config = dict(
    vocab_size=2048,
    norm_place='pre',
    tie_embeddings=True,
    parallel_block=False,
    extras=['capped logits'],
    init='normal',
    init_std_down=0.00458,
    optimizer='cautious_adamw',
    warmup_steps=598,
    schedule='wsd',
    decay_fraction=0.626,
    seq_len=1024,
    steps=10925,
)
MLP neurons of a small language model. Each row is named by its layer, matrix (up: input weights) and neuron, and shows model dimensions 256-383. Each number is 128 + 32 x the weight over its row's rms, rounded and kept within 0 to 255. Numbers have three digits each.
A block is one neuron, or neurons of one layer that tend to fire together. After each block is what it responds to, as a language model described it from the Wikipedia text at the highest values.

L2.up10:166100107128039158152127120086150169113171126122126139119200156133134095173126125129174147116116084156104101146142101176136159136109084128124106088108124122111105124093143150180224147138104058117165164115148153118100110120108158070110133168090102116129084148118162131148075124079104129023149156105103059148088160135172064077090092137109136133170129123136129118128137167168132156101131
L2.up299:150129133131103138059135104084176164048155132120079100131143132100103119164132122145144135128115037151105093177139131149124161134081139145122090152118121103154114151134126113193185164141141065133164187099130136161161110108072140098105144180068132101135114176129148074152086113097111115070133098073151037158106101149163122113079117148093154114181173081174088121163084174151116135103186
L2.up797:153153129119056123090117110087123142121119131126121161126157143144103150135137154155153084124109064174097110204143070162163122135087113160121101088101124154166126137106100147171183137126135074117159169095148148126123113151051131067104125170089150144114201188089172108158091123090136118056130132075110071157111121148165092122101107127114149122168143131139128125124114151140091132092197
L2.up830:094150103135120116159117114057133105117126104093111125116255152129094124146115099141121120137083077177086077189147071139172126160131086208096129103037123175167128151149144143140140123158113090132148146121183137140146150141065095081115138188122140149105169124091157105149149078091105093106110095083166069155112103143135127113087084125092172141155148109090133128123157155143105169091186
Description: The pipe (or semicolon) separator at the end of a table row, mostly after the last header cell, e.g. after Pts, Notes, Report.

L2.up291:165150154104039196114093056168159146120144165137134136131112113122091115141126097120160090127158049103157127122141177104132148129136154122122191113108163124087125104138058120192092103153143119093117117119114156104157120141147193108158130213165183113086086124132152141175156131144124146120178164098145101154145140189127128070127161116109155143140129093136163158174110128155129056159127
L2.up341:061215110119118164097121035097101118104132145153168143119157127135034137163109169139126122108174094084175152128155136165155221127130078136120130161105139095158142094124051153153164125104145094090127106152106164141111147135166124077166104169150106114150094096128182118183145105132130164119128156107112095174152093176134085112121136115109188138139126123094141135090163118084095068119102
L2.up820:155107160143088184083121118118196138135132127101119111115109123155092100191111075141109135134138105072076155130145153113139164134158158126113122119131118128118173174104051141099137125154116109121123046116125109148102129143103225117172152205165151138097130063066140123161106102140132134129140116122133085137158154172204107118175170110111185136157130055138111116155123149167112035155086
L2.up1496:094134099077104073105108098110138110074112143138149131128178120157141158174118140134147120111161067139086092158134135086122099127185146159121146163089059115103111096144097100097099104122134112139188098150133147107128120127145186126174143162158178125131113060102150102161141092137112096151187134083210117139137097170141144081106224100095131135122124067114093131152142159196129083139122
Description: Fires on apostrophes, mostly possessive 's (magazine's, Queen's) and minute marks after football goal times (79'), plus slashes, decimal points and percent signs in statistics.

L4.up1027:148202063102096108119106131152154104066203129104151121106126189105110217128143113115111109114118126165139084161132133146129096159106078141105162178127150114135077087110153134132153067171101137059135143108133156148182121195080102164163139113175116116148148118137139094126103117120132081115077093116131025156131077122114091120122160123119127152138182135089137156184148136074100185144106
L4.up1389:084075115105107212147122128141137120093185140115155154056140151076103164073161094105137078154131077113155129151113163135096168117124128181147133161095085089094127110158127159094132096175087121099064099080040158094132138114147177118096076083118116059119069127190175145127092181111097116083115094154174112121157139172110103134105091128111128135130159157093120148143122097172144239131167
Description: Commas and other separators (parentheses, pipes, line breaks) right after an item in a list or place sequence, especially country or place names, as in "Canada, England," and "Minnesota, United States,".

L3.up83:139148107155145157123068102103082096106148090119150084129120099078083149138072146080125097129180129090143163143119090162130163128171168194125112175085087125091184118165120142134189131115105125163142139116092183141121152153150108111131118168124127148204175155198168119160106137109139153081174136146166109175204138123077140152143123108134187107160138128165124136181115097146050084145151
L3.up401:141169093138111112074092112102091131094181139170129126120122144163107152102118116103164163137148115123114167132160136112169163151146146111102138070100078038115160139121037133224182132149157135098118121117138170124088118110093129128176124186107086115128077125201171122132089170128105075145129143126121084148157150178123151118174095097030120118161096114154101125187132131165142139158089
L3.up418:175097168146144081136163081132149111155168100128121099129137130131126112111125147157100150164130099042163071143123126055127123149118166093099136166134179060170162108176160101149113171167076127150186180140147146123079141142142159103110100149139059126149144148121091123161098136162128146111112053138153141146096174105149125124130137125119142145164176102167100162131104082212118200165107
L3.up629:080106130162153082124088083130164171104193103161099126122126099145099121131119110134148153117118100134095127131154160155135185146113159125110138127097164076074180152107105143158136112132139124082156066136101200132108158106114118083132128184207095123200133199137162076134111151129202132095118089134161096110128182096106122078119078135128151111168184084193099185175112175119138134121191
L3.up735:119160114102179134110073136117132198148191067177099122141133155172097114065123147127111099119099124091162147144112169166124151161124139114092154110097150050166192094114034116185182171118143134120155151086077147137153126076109211119158217178160146156161098166159169107187126141104153157148146094120167101118163091112096132088137176153095178118109126098150165158151097106175147143128126
L3.up897:122136112138093134128067079171149092122213095179065106111130162139097103170099106059128124078134096111156104160134132124158148135174170125104139128152110088115137111136155089155129142155160142169108074086139160130146152152116114141138061142174143092102163146171105096129156092148112099110098141110164093111170191112071101045156130131140165163132170090152124136168097172127091152191064
L3.up923:121137123137067109110121105131218149102154134158079078117121147139146059157094095059142131154119087157084100161169137144098159119192130101124125109119036153142168138195143151136134124141133129122107085122142162110125177130122161111175079136122162123088154140138165126180101119168078132116114115137150104143138175140131067103167157146089113123165120092174093108118127172194077138145115
L3.up1078:105184137115111122077159113184152126091142113160112168153114149134134077109125164141128165124136083052150193146121116184146098141110097128077107134105132103191132105104105050127232192093125162133129121119110134144135140118124152136107173124134148124168088132172131101157118096111089133106129114095130113174133149130075151121122126204126120141115091131137178090166108132155111126135097
Description: Opening quote marks, colons and words like named, called, of that come right before a quoted term, title or proper name ('Post Modern, labeled: 'percipient, was named The…); also "man" in manager.

L3.up156:121149136141137112097150128138156158067158159191112123110187165140126130144159141175124111071105064151050113177136085079189103240124155138112160149063104165169117126143145136148168169102072100163164177151169105124133107082120133116087166206113158161120088184134087080177120115082131104093139084051151114141128125177143131136127092147127139116153152124144126142176091170166094131093139
L3.up556:180112057136106170176128118106113145143168100089149181041191161181127164153150111110172135081128054111119103131131138104165117200139086137135144134097119125120096134081132118120151156154117118118152121162134165130137137131138131111170155113091106144197094215155110128125112116101120111078135108126099079111111165213135065117128161121048114122144135120119090133155102159134094184116153
L3.up640:156176072056076097193112127090115084148163143092195172119221143124088093127117126146124129124144110177065122140148103072184148159078098160084151127090098144179093132099092093107145119134157120112116066149170134128119123119142147132067133144105130158143129173120144092100155083109140155093103138089123026109143154154146106121103140143092073139163119159090090122151159161191111106127135
L3.up717:116123090131074187115137132137079123111207113089157122096141158182123177112131122077135136127117146113149164165131150136137163157141133124153171124070101097142152095186136168155138125165031100100107111123059123121129096175084129098069118109087088095149018151138122115142082140113133128076107122129153080162154180142123087116127141150076157138154145108127155135195090084124106188145142
L3.up884:180163093134185120110143119105179145082152122137128124130132142111061148165159156120193115092103109165121084164146115130193138210111148110063154115067156137063108156164147126132186187153105109112172177121113196139132169128114119089122168226123122153123158195123105124161099072097145153070152144082109070143107071177108152148107163126151144096163148068146125123126096133129108125113131
L3.up1052:140129071119136145115130116111161145095174041080170123127163209172110159126156120076166152105102069170105121148157089144143117153115140121113104079087144162096120111188130144132182194131117121145167172122142142130133132122049145110070149204051064121112112129141152119149121136112076139103148087057159037180107135191123087143107088173149108099159137120134116104140128131142144169128168
L3.up1091:159191054078139132129125147127086126076184129127176125176180193156118128154132096138126180111082131163151121158116143095124176132161080122126132122038110161139100159087146092088176090152115080100160074119188206093119168108073126102153134129135076156167093192134087103095181059121103105125105129079155044155143168120163128148106159114099125140173118131103116165124114180132140123116122
L3.up1485:178097105117145141103130094148130109133159149138123114128136120109106088147189126125170160107128114089077119138125113103169156195159139148161139184139168136082134129153147102128137164156099134110151120132159178106091148133171152118153132182079201148100132167188113093123096111087116127067175120070147065159125171163103104051152178154112117113157130148158109125159113079142162107103104
Description: Pipe separators closing the last cell of Wikipedia table rows, just before a line break (e.g. "New York |", "Portugal | |"), plus commas between list names or place names.

L4.up47:159112117127152129104124114141209155137087148135130064121210138130090076101148143149151116109161106112128138145157024102119122077128141114136125122173139095106196096162167134125172128126131128070143162145143101141109145156136141140144124173172159141102102111146115153147144092144166114154056119103110112144076140116141112119175111065112139124161149142123137190158153113101178117151038
L4.up212:115119118130109160088143121167136099089178122149096122167186091179148103150103165130099127085165059107115128164151154143108142119134082095072090136124122107137136138168146117122111139115120130091104157150151210131097111127169121127158073142152209153142179140143142120185140115140152155081125122122141093156136055145120136107165043065093110113166087146139157093127202162086085145135140
Description: Mainly an opening single quote before a quoted word or title ('Captain, 'gourd'); weaker on early word pieces after p/pro (pa-st, p-ian-o, pro-duc-ing).